Weights of a small transformer language model.
Size: 8 layers, width 160, 2 heads of 64, MLP 640 ReLU, vocabulary 8192, 3.68M parameters.
Architecture: learned positions, biases, tied embeddings.
Training: a variant of Muon for these matrices, 194M tokens, 5924 steps.
MLP neurons of a small language model. Each row is named by its layer, matrix (up: input weights) and neuron, and shows model dimensions 32-159. Each number is 500 + 40 x the weight over its row's rms, rounded and kept within 0 to 999. Numbers have three digits each.
A block is one neuron, or neurons of one layer that tend to fire together. After each block is what it responds to, as a language model described it from the Wikipedia text at the highest values.

L2.up17:527515463475484474497483480555533489501505588510490509489482509479507452510460508524497523405446471485515451486538542518478507452476470483466493464520481531498509521588610480567447499543535530541539528469462474402534552451492480514481538520438515477537454491494571468446521541494352440505540498470498530532582481578466527474486497487548485529507400462522522561457470498463513511443496
L2.up37:518512478499565463496431507541572533543530486434444472493529522493542477494562477455457444520487553455487560572531494472436569529530526513512536468551508516523483482510457559446486468474503585434473509524462481443451513475491452547546553479540454500490482470567511494529488511562488502464489556492542486557540548461527509513467526465482556447529451468481586482526510441595498489446540
L2.up43:534449474492530473542476499437551444527526586548498475536493470496512540435454417442428519474497431493466509501506525550459561535539533510531508458475520512480521455509586549479447501494506497519441489432519415440462537518499504481483503506554531471523508564480562431474526505503507474475504533493523578560506601533526564486534505498518546452540478505496477545514484490466431534499540
L2.up203:542509489558600511512476556451539480521471488509462533513549517464509487448521463454574471528515442510563520478575521459460437509597581492474442564469422468444422489530503522516482452462483444518496593484530483456505502496496475565534467457492542482466518560447424519465492467494494463471517465439475524454530533528512499467533513463492449527535460581496477537510437459501486498531478
L2.up270:457464456600551436516501428547533440526464567485485465460442482471577552520465531515477538424538499510530476500536530480517521506507558549455503487502495561532571470527458522561538479493520458532474499510540459496521511492539467524446486527492519450424491479463599407475528478481470477508537513495528474505516476482531516562504454507507454498516440478518491586492427424484519511457459
L2.up462:556528518505459528431490491490570503493477569471464515448526440490553439517482506482457529453479512439503526488489524456450583471375448472543490487498518457456474538537565524471512551573604562538475489488450489481486528477488463557449569541478521535538468533465524502501490548505524407543527555509473532545499538523527473495477573468485551532475494568525512504434497550543524537499531
L2.up610:489558482534573444531437485518498521464532431467492477469519517465487485539462504481495468497546434503534482510489524438441532521521616526509533509531478566514523517559536529524532475530568439498480513482460425438538450455479480582444475527499555480503508547489529481486456407490487472465502521495522547466528537469488513526519479549473522521453481530514454489480489516535458420489480
L2.up634:533489475522569549571487528504551523526560478467487517513568485480555493463450482498524425505522514469493514500517476524489523522545563500512477489465459505521514489502434490447494489473483479515410525470522521504460521501444505493515532427493495552471416479568597538572500461479598544441439491512520504547472550480469530522449481448448514430473382473465545449576454483564503463477528
Description: Commas and percent signs right after a number or date, especially commas closing sentence-opening phrases like "In 1858," or "There were 137 households,".

L4.up16:440492469486440462520497594502433495471500516450560480479475493590540520464552436448530561491502613482539480466526501495419529478436517475518464535489496505507500472489502461591462470406514494463521479442498525535478498509447481545489491572522484427476476497482470457531509504494494487499471447471408450530471529476476480527515469472521518568552481454505475384453463511446499554465478
L4.up598:558518523459533475488509496530554527496524548490524477514525436515521474479495424475481520528485539568583482477425517541545505514463494505524511535600519501525498392451412425526492566516537573453474446547462468460504510465502480530529464516515527524544417524471521539518519510441440408548526499492551445493413523507541495505492490495499492523580502580470483556516387526512412485498529
Description: Commas closing a sentence-opening time or context phrase, mostly dates like In 1833, On 17 February 1945, By 1994, or However.

L5.up95:589531490536493503449580508534544521471480426541520491535499446542480534468503502522509480518508480517489551515480509425539518530493508510470511542493431546492449476556514537511494596506537515524543476534479590477593524493481482531511591431472464544478561550546526519565528480492469529538485428517509492474460440497489459512602513482562428496475470419548443436465516550539548502510468
L5.up144:510530457562548540469565436495522494540505506449481473527532516526423506468528529485467539486483488457548640551512574545485460500535543483544516574591474509519474542645495499509535488525603506433513476511495460475534455468504487588488517480468526533523439477558457494514504517512446463554442458427529478560541488488511488528485481534548511436515467514475560493481484493499492457491482
L5.up263:469531586440532518407472430476534465512517527546430462478520528475493471550443459433489552574442460461521514488493499468481532440461446449541519491511545462518532542517532597518550499542550584481515494501561449484489533504550509507446506438473434651517475525476451494497565471456528503552516537506550494457518551505549439516518529490498536486521531511511500475489526511569540491520484
L5.up480:578496484479516524476532524474604550502474516517443533509506492502431454448543467559461486525510526488566487490545445502548458500506518479488488521534510527448479484563472590488503472556538483513483479475494521483580440470525512575536521425482532574521460552547566479551484491530496533521560507500438434520518576517467447563461472484516543482482492596496493522519511560519501469487462
Description: Column-header words and pipes in Wikipedia table header rows and field names in infobox lists, such as Location, Set, Established.

L5.up199:491520426554558461533486530514501483531505464524416543517452587493456503522515496577547468521400499549501433504534473501456485544511504455565522438499530484455489567549462475530465435491540540461512542505525468505550556449595467527467432497545505547519425502490515528545555573501502479551552509463487515520537390600498452520512550443473453476576453461484472470540444482542513500491501
L5.up298:530501565527480529435507480506519473523495519446469523526558508440619505541472408541498447538454450454468516489523581475538498495465476506561482481403500540445483481538445534499532548567449490481544538497554429442510587498489520493489498514448499513486491576511505439522493492555563500424575484447460484452520450502546544484523512494503557482488515467532485447523526534487593455434508
L5.up452:495543495483576529463520528527481538515512493521494437532504536470515449521451588510552506534482465497437525418480489499491514572584435515438521560454418540471497463581474528524484569461518595485546457527462527455503572550481441491512440541512541522547557520519531449530477505482587500557544492532603469402523485510525535507445495520477567507450497510529504493518536518466551518508523
L5.up518:527400487446579479493518556515387516509458535509489486418540507460511454486454498477524508578502466462515477410579533412493509481511488462451535500489446523457500464501452478512465516488508493541470495568460479497524492469514437512540512516462480525443513503561532505533511479504508600483496545522573437456495495536511499460461463465517459486480485467488490474457513512534455585385580
Description: Tokens continuing the short description line under a Wikipedia article title, such as "(born", "and", "1" in "American baseball player (born 1983)" or "painter, sculptor and".

L5.up137:491459435520611490520516532463494498486451537418571508492517498549461438536484492538466506469480573498466478531485612581457564477497485475492426577496440508529508435496472468473456579488488512485500446456558516502479519432522464492454458518527532474448465443489491504453464442534510471604389504534509439517478466517502458454497481522527530498472526478512508526472502468501461591476529
L5.up191:474504494502471520505503550453564458472486544480570483537541453489513548529484404580492511528458484497486480512476595553617474493506500504502491536519444530459437507540537502471481517471529594435564449487463425461456494485441443521458461480538537528484532437455491470489505467431483534507527491467465451437519447473558509493492615476522479504469499458533400457544528516412523505540457
L5.up251:572561461489534462519514493422474494484502497492524509536505559508514575524470583503580456481493507513492510480460520567528563472498510461510485457529531516472492483515512492628516444458471465472493516567488453468522541514383531455449438480454458514464545429508484480451500443534503548490500551526475476417500442559459485495566535407457453472502443593551470473498534516477534455525463
L5.up621:466487490438526518421557484544591532537464456517530580523536529492479547479472478486453484474456439427481469530473492478508511480489533530480508494472490550545503505516513545471551456482511519491541480438500487438510515519482459488504500487513530496477562462549501535518482478493515409541491529572532466524586560492535530541406587460555520496480425493485524456544415536440466443519486
Description: Single capital-letter first piece of a split word opening a paragraph, heading or line, e.g. S(teven), S(everal), R(obert); weaker on mid-sentence and, of, also.

L4.up281:443482498440458582524503496521536576523514469521474481515456510479505519466520463489524393491396459524439464497486494515456484547438554470422437523513490537476464568497508465534529507524494532490549472543522527504393570541470548566492496486459536492498507513461520488460481495482499576504522590506535512550484542483553527508485496486488466494433471509565560465473513578545596472535416
L4.up423:475471545547514574491554437400510513441508515514511519522436512461459479495459368476510502512461534429467506428534503469484500529405480484448510529535470463550493439493483553569516485556454492460529549506559474450526525500469549521500556418493498463475481494535515473474508554550410542483528498523517450541479522469486477502571539455525496453499465533483468446467525465476526485493481
Description: Single capital-letter first pieces of words right after an opening quote, a heading marker or title line, as in "Hopscotch", "Air liquide", ==Cast==, plus some mid-word pieces like 's, -al, -ur.

L5.up60:540508519514521495532458522437442507479519484447462506533446497514494463544532512536547561498556450515446579545509571549501557504520497531413499505499503507499496485531502468509513450435552516432503420536519451455453470479474513495512437491494510500572468506508539536560508437502542480397483431585432511460534440552532450486495576393542490497493472543479522511551499467566506592493542
L5.up268:482453488470565553494518562500532483513579486495519538508505505541552554452513467516474501542524546467501477519417521556517497464429487492484508540534552534454466540567470456462498498507477535535462425515507470486478468542484536478567487497457531518517518480531504497389444461515435516470494507512381551444452481475484565501508509504428505477469531482433526547539499457495486602503527
L5.up456:528469487471542498604487531478407537466457486473485544458524472546511459484473461519534501503486539479488460588530503560522479492478432473592430515508533531571477539540543479565572513529513432403510514527531453510473531481507514462565441519479545616498474486539526460536546487496477541516463552514492534507523568483445441504510455428530562536507465517489501521541527555482552481524491
L5.up598:523439546531557497505485484534466458570551463545518503491475456519554542494448478477449464479544506535516486480501529530500526466478488456372500487510449414488454460511474553547553556482526507485444478461490502493387530531488481523531507445502534508548535465486518458452547532576464559434503513489476456551532562541490485462485531420535538478439503538416493488542506535541497500490512
Description: Words opening a new sentence or clause, mostly after a period or comma: As (As of, As a result), The, When, After, where, as.

L5.up194:520546506493504526468514495459508487512540487477422569439564487505507591515477471509545431534495490500463500488508521524515495502480470526568526477564500532488431417485518426513477497526465481527437511550589514489445510449486575425529465537495438533500448495516499590493399484473439467475483492529438469544469491492507425489485564504481441519562476465484465471531433544461422505444518
L5.up302:484560471511458512503486529513477538482536418509482534449577458493499562550556475448554504505444550446464513459415541510454503552453524505593481526472549466485500533532533460482510573558518539522504498519501516561358521485463517470490441531477429573506419501544482519550465433492547516532481540473467441508457482517511533459533517532458437459575480474472445479527458485506449510568544
L5.up409:558555484559546453529485446433467460517493474474461482497503507484485466489520466449491437436436505480444524524521517496472535533561463510520522496583414561547533382558486455464517515487494536557487540541465525441435524490538513435498453500376472511487499581527466550586474465484491459491459481534516559497495530483533503501483540460437440492497479532467500510490470482472503572477456
L5.up614:504534518539466497501526499432556578444506476486508599471485452585506503485426462478518495504502533520546475495481526529454448512471489468494480493530474493542510412536518487469472499512516461466470461504432503446487472426473536483521509448548514534554417489472479546456501476546417539524441483587472539567487455493466439505549468439486448524625480500457506501541468511567427574506489
Description: Commas closing sentence-opening adverbial phrases, mostly dates, such as "In 2014," "As of 2015," "Due to this,"; sometimes a year's last digit before that comma.

L4.up445:561537512471528509510540506557531507543508477499497419484611535486491475453434494481548576503484415479494526486446489552540529537519465496495451480529485495441463508596501531444480504584403472539502541533508447456469523539488511543498508493480535504516514473577551423542445546540531452586491466485438411457554437477453464479446546464459502434518482497493536476500478488451498476502479
L4.up606:493499581508498484500576484527522506544609483486573483455503553458448512531516522505477532534497548460539488463536517522477404397513518495520475487572542542490414515480493564547432459510488523437542458473475438506514524570481459589494580489534513473474527504494498515515486507559426500535469402543451498516525524485486530450458520491497501544482546469495528427585508513492535443515523
Description: Column-dividing pipes in table header rows (Team | GP | W), plus and/or/of joining paired nouns in headings and short phrases (Education and events).

L4.up86:534516528513515470516441536519473475519501507479500462464553502505548540505466448526588537458476530479572410564499455565467546548413476484524485437511498525484558435468485440613459501558465479432529494545494575529503471482475526492513503544493487512497405538511496463523452473529480492490511459483507457479441511392509476517540512426419492518541454522501539521524467429490474529462482
L4.up529:495500496499504533496468568471452480483535594487445513523483468517513517544497445608502565471484498478501510569548518576513513486499493507502465481586510515484470457475507446533525521523531491476523468541536481509546492440448602497482547540438484474486450587552490560594484442483498466536476446515488487518566494464509431461496538456468466485496442523442505445565504507427493513466432
Description: The main verb right after a sentence's subject, often a pronoun or name, such as made, played, was, describe, and may; also clause-joining but or though.

L2.up7:421488525545522494463507509567475483491507538504519530451506482538495458475492452514514479541465456490446537578538488512471500447515504439513447526534532490474434453522552468516523457592513562414495540497513530455493536453448381479582581464524469539490379595480487530512482453494535514518515485529510518519442506474503553562487490502477538463443495476514518484484474512454479478470436
L2.up27:528572474490437535521485438527570461565508513475536538501501534485468503492528533530526474533559524501624437541478466565400548499491411536456529494516512544471547486539527474449501502478453513469588461477500480457494547520463464531484518519428451501569478479505466510526538555524530454588525545438459548498507547501552510555469541547490535545535551499514508565518535501454521429567454
L2.up30:516463485522503524562439542477509453523475510463490547430470414531518577514505462498526521460555483577536530500500381544509493523489498486468505502495510434480458444520531492537511532506504449600439428411543510493493462468379537467466434514522456461546509520478506498505478508575489549516487516590536511526478502455415498491511445466449527464472459518477541499508427496555457488518506
L2.up33:502545497519549522557465507501459500517463451531479449492570564441470504518491514519596521513501472502551464514557480447542580529506454454459515573539475499551560525416527472479584477506532595490490476505437486536543453498507455566429457566530531484492446506502536498485489564510582456508558518497509457494444441483515471509560474461482509518457533583467528497451463480453576468516468
L2.up188:454485505489519480547488559485528417552529436527453496521512378535385554489517484433474525512482537541433519533506442528464454504504504534416536486473445476510418523475548482493473445453519498466449470504510598529567455505481501523487534457470475530558455508525505497498540466544441601536543529501510453464527507454413423427519442461460527469501475534453588497450515478530487446470494
L2.up324:489501467551516540511506424476490468530510477522462518478483488493537512423524536485502503486420528565553517478513487467519495456471454551463463527541459515512494517519546487485521507511459485547444491532534493476582475471460459510442445494487538472541539435466483480535488596507425537486460480534405507457525512493515461477535470522527429546468542482515545563447426486469538504403409
L2.up368:483460539462518524506507500528514472490542504454451478513480523510481482579520521471473431489569528477467460495554481521442532543570510478517561534534438488545544545443516499471520496497501505502460435519424520434463487452472443525491482540533528455531476522458537525540476598468487441538524522503513454514564525529516471548438480559505562462576537528470582515477481454552553519528489
L2.up483:504525502537419503548455463497489484539479554461482500506472463508492471416503534584481432481446506512564517611427497496540486500497434475379447453547520443590504482483488515516564460475525489407540481442493437511516468471523540503478522492498498519482507454435497542556556503519561517482473502566526533471457495476450455447452482529459473501420528463472544499449453480421520425545481
Description: Subordinating conjunctions that open a new clause after a completed one, mostly when, after, if, and also before, while, because, which.

L2.up208:461524534533449481383488532488534542478576471508491466502555494507547473479488541484565522457471430476448524438521442532497461464426501539506502531475490472476498475481525439518530505534518511552559518553518529508540472461475425512511509445468427504509530451529455572565442497506430560503498433577476445488510541443459448490435502542473489547498502541489532501453506525521479508535495
L2.up307:568451470461495533539511536542551575493476503524613420491436469488484548491453485491456499474464471485532489581469433499457472512560495467538499505606530458493479479528533463513446484515509507469487511476537522518521505419446530466511534459551556491472460482452499541497528447546516415434437562465575493511520536467459451506462491538485533453604519525491517540468525444439537489480500
L2.up335:459575437512478430481551549546534433468539523483509497545527427558494525499541504531483467445506492521494492492507466512492549441455526462493509544461478519528563443576469511437458435497508552552564455541486519447481551468498501423574503471502543503547499531520494515520489558455480520492486487542509495486513488526434446521455536481440510597507476483578554461505562570527508488451502
L2.up352:512493484539531467487514485552620464549541489555512508435527483419560466447444452514538518530491497516454523477550486498482497544468445563513545461475500462536409469528448542442517453584533544504538511508501489502511569468528473592529531476487461493460498531553563495451470472486484484468501481524471413457528525543510531477474593493434545463483505534476559509486504483525526480514500
L2.up383:561531468542486426508541464492584493475472512539544500419532467478518481534397475524486532463460450558484520492438479556516532498502478521482494491561491491463473522531462518472478486574578455530558473429490501515567465495534422538538555462502559457516498502532591489480453486466532481511495452510490438539487500480474504485507572549437571468531494525457529479545508469541504529484489
L2.up433:522532558492522452475559554454512563487505547525508504489571464485493501457502415549471515484488446501451539515523494459505544511572545476548443550471473506515527470530502458485542461504433511449496448508448527512534565447535474471501533495498446528538563474499470504522437496501505464575447527482478538524478536498451553488546452562455545468540590506516514483525496531583462540421532
L2.up515:531474474474506521504482495498526479517513478509517463488564426526460490465419506496527570565441419505467496490529514467479548540438477539472510517467459496432497514576568537517410602576494589519446426489500516484560501506441503516526514490529478493517506541527454486542541517514521461472461486488494500464507490476499483446479502593490446464539433486518474535550491570491451529525504
L2.up562:491492424518569502529526453582539493490518485538543479479541503524508432453464454519507512503498487405454489463504474475477429465496475508455531458533423511536505497514508457475444465515533501526488482466532582418468538457450464439487542515475441494551471461471499494466485486483531480561442519374514492561478539516435515471518536488484560468495491467462436421498539530504525557434512
Description: Pipes and column-name tokens in markdown table header rows, e.g. W, Time, the opening pipe before Athlete; weaker on first word-pieces such as Gr, t, Tr.